From a checkpoint of a small transformer trained on Wikipedia.
Size: 9 layers, width 256, 2 heads of 128 (1 for keys and values), MLP 704 SwiGLU, vocabulary 8192.
Architecture: RMSNorm before each block, rotary positions, no biases in attention or MLP, normalized queries and keys.
Training: a variant of Adam for these matrices, 601M tokens, 9173 steps.
MLP neurons of a small language model. Each row is named by its layer, matrix (down: output weights) and neuron, and shows model dimensions 128-255. Each number is 128 + 32 x the weight over its row's rms, rounded and kept within 0 to 255. Numbers have three digits each. A neuron's up and down rows have the sign that makes its largest values positive.
A block is one neuron, or neurons of one layer that tend to fire together. After each block is what it responds to, as a language model described it from the Wikipedia text at the highest values.

L4.down266:123146157162200152117150182146110080125114101160167093147109165082086081144105078101104143126139100147142195154100190107165145088132159209105093134127093143138148116149132156168112103130186119130147189131086155120126086150103085125138093127122182089108173116140120120138154094122206197162110167141166139152139133195161128180106089106135119122132087173185123096195088097162164146179082
L4.down296:123145159126152092168109138140078139135079134109133156133122137094135105094135157143109173140101109167150121102066148144168140177044071109131177098188107128115161114110146144099110102155125154048088111100164096105174139155111131130114142133058133103120082177118080122138134111172143159126115144135125184147110165144134125086145084147156100135146104119184108094159153165082109097113050
L4.down310:075107098134126131072165142097109105147120189127127153188138156173157101053088090154141091129151078137107183141098138116119129132132148107154125105060091196124101088078130147177112128090094087072092142088161162110125137119131110122107092102108089124124157118064231100142150042145161104141081130075101126147085188154133157169094220167116103147180140092163217076134153076098138221176075
L4.down343:136159105130084143144172164159126143135158082122112108142142133142112142121115096134136089146081093189096145094189112178145181131172096156115052130134092139153237111126156132133203112160206158142139065146082117152111174188138149138163163149134124239159110157105071209126094116131091096137128111115157143170151070138145123122100160128165171057195155130115152134098098124111089115144124
L4.down410:161136059066109153111087064084103115149100128121117128134111137125137100183113144193121133169135171179130097176116152120104167087118124144070123102114093148129069075086123130089093184150103136141079135105114107142145152069107139056149128117153152096164118158119095130090086129175176121122091144113149095153154155139115101064093093114079108118130105163198129145155118088087162108166113
L4.down435:154126124107126192104151083149130139123118063121108092154068152110143141167140116219113115159098091130128127127114129144182154054125153056107135144140098104143068087109108092146105103158164162107117131117103052131121080138085127159140107110095126123119109179155088107118159146100186169167099139077085040169170084126162132184096167079075137111145104142088122127140159153107085170095077
L4.down511:115074154166114159105096195140146109134070118103112162166147068138129163169146115113124113139149168158096153120134123122121114084127138098107132143164102141118139172160099136138109052147106076116109134100150137139191112135188131114107057160116092115155161087191070118159157172108126164127129133126103125165110248203107163143122114138116149209164087122130159117200143101082108115157117
L4.down652:102111155197084119166082138120095157139173072106153137080117101147170162106109138128110131146111137146156119142177123089119156092121105085090101121157160104148100159101119119144123087152133134093224139077104116132134144153078107135148180154148169193117104143133153186119161148076149186129154144130116104049155081098148129092109083105090124079136105111159124156203137110163151126109138
Responds to: Infobox field separators

L2.down32:116134126122117104133141129129109113126177124145145143085089088143093157172088124168125158107097095164151138091073131086157127102072136071107141191119095160101207118158151130156095205134130164106176113134147123119112088112146129173148129110123156116158121118131149084125175131108064108115130148094121084134133149104161136178154150130131147183151204125124138166135157165100156105114105
L2.down228:114161115120088120087110132145137131159110141144159138138171148136077101092127117085149217141163064121129181097201117088075153119115153123118138065104106126117109130100142142184138145112187095189054218161115163109075143157099099105114132086148130161095136090123083108094133155068120153110159116116129086173119193140161168142153110103149085143123134131120138187098108097126193157178082
L2.down269:130096133102146138120159076109129141148132119128067163151117100119092132085071155109134197156138070108059102119124130067203096168094105181150104185143142137127221147156061101146106176127152168084145157116123111113095154135128154155096126113136144113147165133106129100176146179141152087084146105154098137150160191093154150179134166096116155176167185153158121125112109131146127075146140
L2.down288:170113094113167075136043116128130170194103146157125178150112126133116141075109097052140164120075085164128153142113113143159045153074093103138102157125116149166246139124135108130183125146110116114090084116165101105090120105108080136122091094107093145147185094156165166174145152080126106178166152121147130170150138156080131142107135130111133120150152126130119094054137133078190121078088
L2.down422:160167134158149158126116106087099094110132111137116122091152163164124125154120140112129142137076154124163154123159071170119115126202170138141118137147170098116248079133101126068176098127185114115139098148146165157103124095131163131133089166108114162173152145117133139141083087138189136109131148126153101158116000136115157140160123090080145136124144118094164100081108119161115095139164
L2.down546:132142131175159148183123070108145141123131121080137118125121099103137137136206110107134093109120082126104088082097162138155098171108155157122074123131165185176228146158144112124127175149113100107109106150126107150127147107072117109119122132136081105157133108140150145138142140129135126110142109175148086046110075119180143145174096048178150132132148144148085136169165113186189101093161
L2.down552:071160113155166176107077083072093171113138154132137115185128141058195116091169154150154093132186172106154132170126210161125129105151197093098106139143079159128182127100126162119143061195134148135167125100139168183119148111139082119146158168069104149109144069119162163151102100119144130137124132130134132162126100164134127132164140130142100146171177165151123099120090140092102086140085
L2.down670:141130121175118181070120131123102083188144130117147153142075132127108138100112074147135136124131119164164126152125142096119132142076138101030128147110063130153126134099167142160110062083100081077111122126131097113119119156128005070094087107051192163120103144144161077119082096048110139149105139091101137142125144107109173148111108165149109124159118116177078168119085141136137131118095
Responds to: Section heading closing marks

L4.down123:139142132120108153117117108142130107116051173079147178178100122155173101154098136150089140095147172110158122096134136091136094128116136131091134112177093192152083131098102214076083071163091122194156164099144133099140163109127100148117103138123100140087150124086169155131092094118172146133098137121172111147157225102166140163128097124123131149156131125108024087094127135128165109140096
L4.down159:172157147140122161192113199089191097130164109120193116153069076112078218175143162144156114139106084103134163146173138106133128132121154146124128124095150107168255087147161103108133124140133133128103092066110148102109140105088138129162075110143148130108209140158134081127165111101101121136145126115173107145162070103155115120113142131161140135146213124158133132101105102120168161098113
L4.down177:171135124146157119123116079145140122103058155138122192151143107179176129158088147140118133099139166118137137063166138135100108141100087148127095130128136147107084171112125143123114155155127088187086172153140140129138120152112139066113161090155174094131164118062073139107120122132138186161097125120079184168137076092147143123148140146092127094148109152130234112157113121141099209110106
L4.down282:092096189152071168189097096117109141139155121060080129130102170192108104102171099060131083141127141124107122133142137098083106107188106099182085177081075148089081141121114131121066171129178180127121137104120113116146172170106115128133137082114151088128098119132138156126175095126105115145123162117111213129085188135178102122110148094085084106122150128117117114104101128103120114093151
L4.down484:136132148195090213129113100133101110119109140061156099074131148125132125156148120069131074105115182139117150161146146113131069095164169116108079106128137218099133157100127116142103140125166142150093162102119108119128152102112119114146117078133162196134116056143172157120163141095154109120065172138163113079172139133100160159109088128125117120043098110113100142136167162101100092198087
L4.down591:180088159148153133102103130141152112122192080164109122137174121034125107152154151101134134143155147137102134181130112131117111154150136153111141102115163088096193189047081094132147109088134107126165159136123103110132119122137138165164073122113130138150070108135168117152101128062143125169164172160131106095141030086098121110134119124075103076104148173138101124112143097143132080167147
L4.down663:125053185164085161089125095137125153088110120096115150177110153068109138149085146129092090109138091161117160099131127124123074138154074131101116136113134143096197099080115130149111109202123081091101103126118069089096144128080143098110157179113177150128122211164156137063075137161158136165181106112119139130118130103109155121123140129148149128153070164146142135125153110160098122084212
L4.down679:140146164163093138146096118134126125116118035102169140121117070122139105126170174084097179157097052107109180183155157120126088155134069160163115132141054145113191150143112115151222125143128089089100104161134108120143092122116124086102146118110137141131074170117141161104098073113101135123148113130177191133139148120075081129090143166145155162133181069141128096140093128171094124144138
Responds to: Wiki heading closing equals

L2.down84:115112157157129128090143166182103134165085084109159159184101107165168133079197174100150114066144100073115140164148156130161106121133115100126159188123160112168204121089162101147124121160140146063130138079145092098111115134141136045094155111134150216147056135130151169168153160154149154090116100149137142079120114131044118147163126088044125135091113178133089086103061177108081118135118
L2.down96:134153094134080189115177114141125129164106118086089124092167153129159116095110119116155176098112121187067139102157123114079157125100153159167090123097119144106131071108133131057127091095138106083105166111090112138162095137072160116127174082106115100141097161102113093090168123135190137179157126107115076092163066094152102138099178154121137182174127143115134166153125146085089137142115
L2.down213:193126116089152100086132148122106138131074194147117141114110082176125074161129114102078096155182120087117134143107138139177141131115098103084106139122160133077078111126114115088137104123136122162164138149099154073133177153115176090140108187068064135136123089087133157107100122088052101094123118128157091104163031113145054112136213115118138124096171159122138115132138134121123164102118
L2.down274:146192137125137136171121100154062157141175084150139101169094155118124152141083110104167172117120072120158130124164158153116072127091179085137115120168220115110114113080083108137144173160129186071112116121098162136157110156112116105134194093172163162153083175171065073128186190102114150115145123118113105074087185160114162095152110158135100115167141093113095195157130115167142115157106
L2.down559:055100137158147066146119146132174137108112126087101066054148109161140107122133132102113096105090114093158160106148080136096128128145092122098120144154120096133185135121080103144124167177116109117178127177105133118101173166095076120103116128071127152127093150115096158165130136082141153148168189133117103154157000134122153223081096135149135170094085067118152178136134098158151116134122
L2.down622:134071133166149113128141090136147117131103135108125095131136098156112136117146110063156143162072151123165115114181098140072120101122132175138157134131185138133000142120117113053125102108119113130154164142135109132092159134161124082114121128116092106196107119100175085172145151138077143175159073187180091116111075166133158104123155149139118102089121124116126170090094106156189143163136
L2.down642:125141109069150166119133163090186130123119101109163112156075166217151180156099125134122095116142187146110170146088165142088104133080089122151133147102106124102162146183126123140120136083137151138138162138079138169052131077168110119144125113125114107108149136142120100142125106119120053119132101162116130134138205136148152170147106172160120098128154143133198106137110126098083137118125
L2.down689:161161113052099152107062145184145082090121090126119128184119159175132116164097125114110161115093145150118154144075089143148147096161123156094144140157142101107182142139071156128087114154133160074127115138140079163146102099134172153163140190104149182092139114144135151162113134133126124141172166152189187161126240134181203185117153134173117126089128138160117105177140091124195098066091
Responds to: Possessive apostrophe, mid-word pieces

L3.down186:182069178160110135187149117117148128122151113174111093142123161133091129190130127153109113106116113161138213092130153133103096185158136098089128074140125149101143147149138095161097124107112098125115123134142162094121114104100112090105124166125125134139141079162049099059143173059143123190137139140140121115103209142108171160102088099106050121084126173109172158154083159150152140119160
Responds to: Closing heading equals signs

L4.down47:119080149125141152133111166143132131083099173149113175134094115146136120119110149157154064144200157100130088108128181121098125160172096163147134177105091149104255131145130135146074103144153126135105107156138081167096116114154103104186117134112138139128060167165144211112172108103131143177115149213135116153204124113121101129151094164089161128117171108093139111159093182148086147105108
L4.down110:138138158135141091106130144158151148141116165117128111131175141103159127145173105114188140145072146119139181152108164139158120148077140163087103103082070185140007148093101108100118158153126121101170141079178089140156136130141134140162109127107145197134133097156150132111115170169125143095126082143155143160147212124125124071115136147175097131129088161075150106087080128139109147149133
L4.down246:117140114120126111114114148135146131125119184142192121129130157134148121186186170103152116170087145105152149127099119063136126118146109118101075123125136140124255133144153124131082088149099148149176115106098119173133107131130124143181147154144081133104079114084149162121121082103098118135122178120130123143161078118115205137136108133111188099193137085089194128215140134097145168134091
L4.down330:130176127136105109075150098085089105152076081097174126127146207115108158174165145181134135146116140192096123133124145135169132103110180143120140078059081114146255107066199139157156176137145163114158124090173130133164087120142112114133091092139129131108115136085082136141115117115113120116099089111171124124165000165129133129142131111131168122121103146130098149144138151127151120132157
L4.down456:143092119150056137130121090127101178125125083159119114072116116086116130169164083050100097125103138142083133134133064144143110149132114162121075138174137116169255146113057094104088100106132128130109101150131110116136186166092168087125137155175132197119122157129149129148177129085152109121109097156167104108135053140173148129102110093138113113210182144182147109130126124122147146102145
L4.down457:142140097096131172181126161138121147135155120148156077106069150131148145138091142141090073139181111116129116131116107121102141127140119131107121139197149121164255102140106141108160104141093128126093110124149099130084136120134089164178127124089115092097138084106142147119156120125143143166106187148112117138133028156131158150048121119098150120092104156098111133089141119142113123077094
L4.down587:066113111084146109144161134127137137161156137123153171140141129129122166103111146137161165132110153151112116142129090116102151112173151082123078137156121108158255154084159168094124158093161213132176115096090068140123126198105156119129110116152095087162074078147146161138114119146153155114119108173101142190125143098076108142156099171100103163082154151096071141050123156096140113165099
L4.down626:107095163118093135148106098150125094109089131086148166148154136129089162119105154036118145151123110159182160056137071099111072189174110129131167195130128115135255131100128106134113144102118165141098126099131110093112103094137165109119097108148173068073142137111161131100124126069110088156147143088136152172091093143123155163154077147114105155171127137180100163109135104126154081122151
Responds to: Paragraph break newlines

L2.down53:121119087093082159203145168115114137143188123137126171136118072190186148127129133109124131107101104163151170094044127111133124099103087082129133170164146093112114141100118144113123174122115137071194109134127109148098121169140159118120156124140169126145113129102167179091172102120073091073111080129113151119073029100145157143180155141132123100140096121153093138145116143058123085122121
L2.down308:085134144155146111169082125168119193148161130130107166126128148156156103134113114128153106121142066077191109139118074094168143115073105072167157114119138161195127136082128127076109165112175158085087114195143090128116098084184154139091121180165149157140148145123158177116129123123122122125140153141092096140108035143095111106134096067075170147151077086181144093140137113144149140155150
L2.down365:186131066136105159171140140172143141141113139159128141113149093158103102124076128165122139093145134162111127135177163078111139216199185153172128133124125121132158128137169124164151133125133151182089127114126144104163117157114130123083189088159144145159130151161072091085153104136153106165104111141123063114122092120175141090153166196093117147161068076071159124134100119206157163219068
L2.down385:199160132082143161100083127140113075099072122092178096098120156160133135130085108122138136086113099166123145123139109149107158125171080095135078155088192059136101126087112127080094142123158086180162127138186119103179139136132162119138172147164132065176088211094126103071104117103138187105108119082165123147131015140118161130116101147130140159114123155137171205179104166142159117175112
L2.down505:170143151133125131085152125198114118161123107176137092084082110146129122150160160069169119128178128158146157181091083159160122194112153115141177146124119117107255103147129120163160129122118165097119105138143138144104119153087111171112148102107135159141138133138114150148106098140170136093117151120138131134117066130123178141153090106163069134119099137137153140104170164144163122123188
L2.down577:165149061113111123133134100122148119110172124105159105157100120141107074155101151110157096123057089189164135140142111127153102167097127146132119180110180155086183089141140095124155102116141161135106117123103108109124129129125141129111132073172143180122165131119169076127137083125105114141140169092109134112100079105150122164127090127084135177139153114096177156150098136142084134112162
L2.down580:128145134100116142145108083108082161139108100133170102138121086089185097155138190143141129116131116070183096142129143156107149220136171169158127142102147075119082077121144117118178125119158158055154120115108199089138152078148175130129084166110103101124122169081127130113141089097132125131107166155123127128077113124131142113134168131164120155174138094131123122151094121087241071131115
L2.down612:107114076117104128099114154119123120118089182086097110171111102105134138132132164130133116135139136099114125130131136089089119157176100126130155096111136121158140103084113160154100115100166088185110164149108144082106127103116116184121139103095104141168113172115156073118108094067144139097094186118110133175138000083183144108138171107139135197195181170110081160124114097120191144116062
Responds to: Rank titles, table headers, adjectives

L3.down451:124114114074177141133114167115100118153124143183145170136135172190120094179188112191085152184094109084101116117117050143150140102081113152098124156141131088093185157116149119116076155054094104127114131078127143116112118095157167108132134080088111207171144136125060130097099101156110098169157119159193202189113156152121127138096082112114116114114160124105147194127123146123113127187089
Responds to: Sports event word pieces

L3.down409:108125147127138180151107156089109110131130114106134114145129133069086166091133170120116088146153143077147137147193138096135154169150186128188103144195194151167075047195178125119108151082166163177081168090113148157156114112116148055132172130117092111164147112135168151100173121080140101141091120150180133091172155147144111116154120108126120151180146121083126054121124104143101127162154
Responds to: Abstract head nouns

L2.down46:073058184091144110122128132130118153138112119105110084175144137083181148167184131119133108101146188170087083140176084089161157178061135125135124120135086150098111122102075117118135139144177067176117163099160155149105142083144127109127152095150130118119110122128149152134139080116126119082103155127153163171165255134123185119151101135126108184142083117110100080086169174090122177171142
L2.down58:127148199106111174101152137160136077151092111170139151173172166066136159122122116118086179147088137094116132082107164135139093093135153145196165082100135096124153159095165144147114115145096152160118145123110128096133111105117125130189145124118116150163186112143126111132096138168131177108124105134146086133147061061118105144090107148121112129112105158071131122172076138162124113129150
L2.down93:141138144099141103195118126138088114199174144114122101125162100124183143105075144079129129115138141156117114136116085162130127128111125188097107126090100062161255120052113129193059142107137137134131068099107139114150153109152129071087121126113091085127108161167105133088127143123145145128104112128083119128095117147161094163125183191149140149164147157125141186101116150095109129095119
L2.down259:093151135196150184136127093171180106083126144153172129175158093168150173125091122105134131136164124125085117103158151177160128164105062106109115116108149103118139113061124096144113211185156094096150099094072087127204147166187117118077089113159146123134068116154168161129143100113166176144147119137106129090138091144114112156148150153132140129080084154172121092133110157157131149175197
L2.down430:062077127156112180075094124110090115100131142113162178152156112064182116143164112069144079107142095087141053158079094117102121157165147092171110170153119066122103114112109136117086153138114132084107158125134109153109140105138118164081189161114113124117132185086172157160154145111186125135156119154096169142099000210094174158184150103129081140100152162133136054095179137097065162080128
L2.down473:176101149170116159124103121173090130099133144119173094141138143125103122128144134117157095167160144092119100190119138076163120154154134103176168148173148100189175138113108133109147152137146135122151136096079152118131135130062121161139142225121136164064130050081066205097160169138143167033136158089118159149160149148114140165126126102096158070090118157098150159156120185136104122204142
L2.down625:156045130143108128085109140092108108157121138122174111128122191191085153112153103043135086115135149142168130146151092087056098100129130189138069117089138177129176156111107120115125116104127155098107160098148161114117139116108175144092122219090155148156148131107127176129174158121166061142069123076122076101118108153093104158165096088174120172124174161153089096147132127119123064119136
L2.down644:113107086123099080133170098147117118152126117108192112112173131176150161133150079117050059132072105132148143131166143116099132105145077117105136086191127112159156147102129113141125117158143098114105114102150158118109098129167116128161112141165141188131123137147115167144132134111172148107142114135099080133151123154118096172087055099139107133102091131133097166158122125154101160133149
Responds to: Paragraph breaks and "under"

L4.down195:127122119158171108115159131172181165148128119118149121149082141164123149153150130118103087176201139123161080139113112151158162087117108123162198141104141212134185125144084143116127120126148153145110142076111108140182201115127108117109103202133134151143089131145110120200137105143119090091149128160140148116125008134137157091124089136095122149152163138213150083138218166133178145113139
L4.down494:142111095162122141156133150147214104152180093096168121123102146115118050176127105071138131130176092106154155110127136043053087106153162148154121088080100160112059113139167120087082163119132141161086172154123153120112206148113119102138069094108095158128142067125166164140102093153158100116094116142166126116120152085123133097138093136061097076168097103209167201147105107150148137181135
L4.down544:097145079173140167109119096127171133138135166112133081155130121192110134100147158156178098102212120113064106131102098117146129087162097175072130162064100183122166144144137161103142119091156184099113153136143118174114128105171172174171120140100089085115101094166150195120111108141149095136133110178133113100069160099133055079169116051114097127065132127187087086114093111120111101123154
L4.down607:141079121116108198101128069163143139159116136129169131144141144129081104092120120149161187192073092126180150158172087136149180193212153139150080137096203111128099120099129074153139178114134104182088095098093109158124136149121118134160188151082086132099108149096125123165103133082130232112134118130099128140133051128106149161110116156169106166158110149130102159090103119189179182150097
L4.down618:044154149136105162152133065158092066154111114150127149099170216123157136181091166131160133143132126089114123132105146105107145159203093168130112098189122131140089133142109118086144095102128067108103148117121170182062107185127148171130115116113069078141140112158125102058174168109125092123084126105142145113111083133095155119100160160146176171125123141092153176123160154117145099149198
L4.down649:096126146113143105157096047192176122145130117129115179160142096165163104080147120188161091149130121127168130170107154088135062117082122103071170105125142147115098088139110146073073141174107143127130142067138164172083167129132098155114119092152150159130145128118198139113103105154063096162113145107056180106167088120109106126160130102101136130118111102140143149133191061095181093094151
L4.down682:165159121151123085139148095107136153063147114137145098103159238085112089082120110134133138149203067109168109126148093113137128124100154122097133114107089087133139123150140082167082176126138158149150139074122131118056128163090128201126086125164113117110099138160056173089090100118164145110150091103156159131121150097159101091132090106047086115169057104117089182200171111093161194175123
L4.down698:138166135091147079155137158115108129122121079114127174106103119128087202118128095147124151112122106129122064082104108086148137133149164131132164078169186109113115091120147145122134101169059120124188163084153157162102136133100113194137156134059134130157091135096106113178155145065119115159124132095110164103092182102099159110060118123144119079126125067161062179137170156182158125090113
Responds to: Apostrophes and time colons

L2.down68:167122090087107161094105067095082109100113140111143171147095097137100115127127189100149152105127151104151177116114113131104189140140153146126123147157194090214158109098173131139140096149173139165100196109141119136093122152054157113158184160137149108156128119133128169109085154123091174134108109116161167116163000144134049119120148152143149143079137096126140155099086165126126165107101
L2.down240:201190147120131138191156172175144103095121130151146163142151177102161150080156221147176131034148141181079114113142127113147175158139089121176120169146134112148164100122110171113187128138156076139126091162139148100107127110128127141091156108114146127100135164145136130118094087116102149161134142140142129129125105158163210137146129149168102109125146150142255119106094181125126120148076
L2.down272:100111105129128162132128111126072178101136109122181114115142113166137155109093171077153124153159113104078107120146153098084071163088116131109109094100202106126058112109112121105112181145129106124064163111116132115150111096145163136077189104156157139112092050117167129119129132125099127101125194106200133100091107092078134088124122112131103149144175104156124125137136126105097105149100
L2.down326:104179113149113115128141142129079134158106119081152143153131126137159129186151135120160071133128109136159185143139153148108106086163118146156144185096175115206120085102188168137121116186167176132085144123148099123176115108093166111105146157166087143091199155117140205131089110138139161141116167130191151092121035127186072161156091089152134110116116123186161092156123117147103143125119
L2.down448:090117111153129122103115168137085107075144152124180126143208133082131123105084095092197073103138055104086160103146111123091102121129091133128071109112122154160172076198111126143116180129095113133100059091155081177084114130086118071117110090122217126110122100097107162148177146103193087092170093159136126109112159117162110132127145159122148158119165087167109110070091161148170115145134
L2.down477:108108141130134121129116211124129140117167121113155092139109071136069129099150121101161112102124135086169163144103145111111103108148160143095103095104158177131138152069142141061164156112176167103105155055184105137115109182079137101121110097129188119132168131128170145158132111163151194131109130121158108048141000159138132090154155123120139142141143120164116122148133148180141111081149
L2.down533:156151094116108113118154099127127072127115140098096189177148117144171142123144145124137203196095121167079121088128145119116137133140119144149137136084129044202203164087150120143098111144145066102113127138179180127167151141109139137110182106141136147174186160075184100128077073161134155115136076123098189066123113085110067123098098099165123096136092112166181103141101152119154153152055
L2.down568:078142110096074118095161129099173126146109099084122111093149121111144163077151127122092171115165188092160125142096156087154154109124146157141113152085173089127087122139172139109113039075124152104156181089124141109109097057120154144160167139125136147112122100132226112131162149131122122140099214103129117103117112192082123129108130086118127150139141098135107082120150135161123191121137
Responds to: Naming nouns after "the"

L3.down42:115199084092164139073095125133106139084115116075109095130101109154144082074127119090117087124104182111131137137142142146134128145104103112193140068092106136134066075154113122110140117113146079152160133162163134133179123097140119080151109076181156130133140120118202148124090117096166123074130106113146118146156000163141101094142138092160169067145101129129201158180144133158149126164140
Responds to: Word-completing final pieces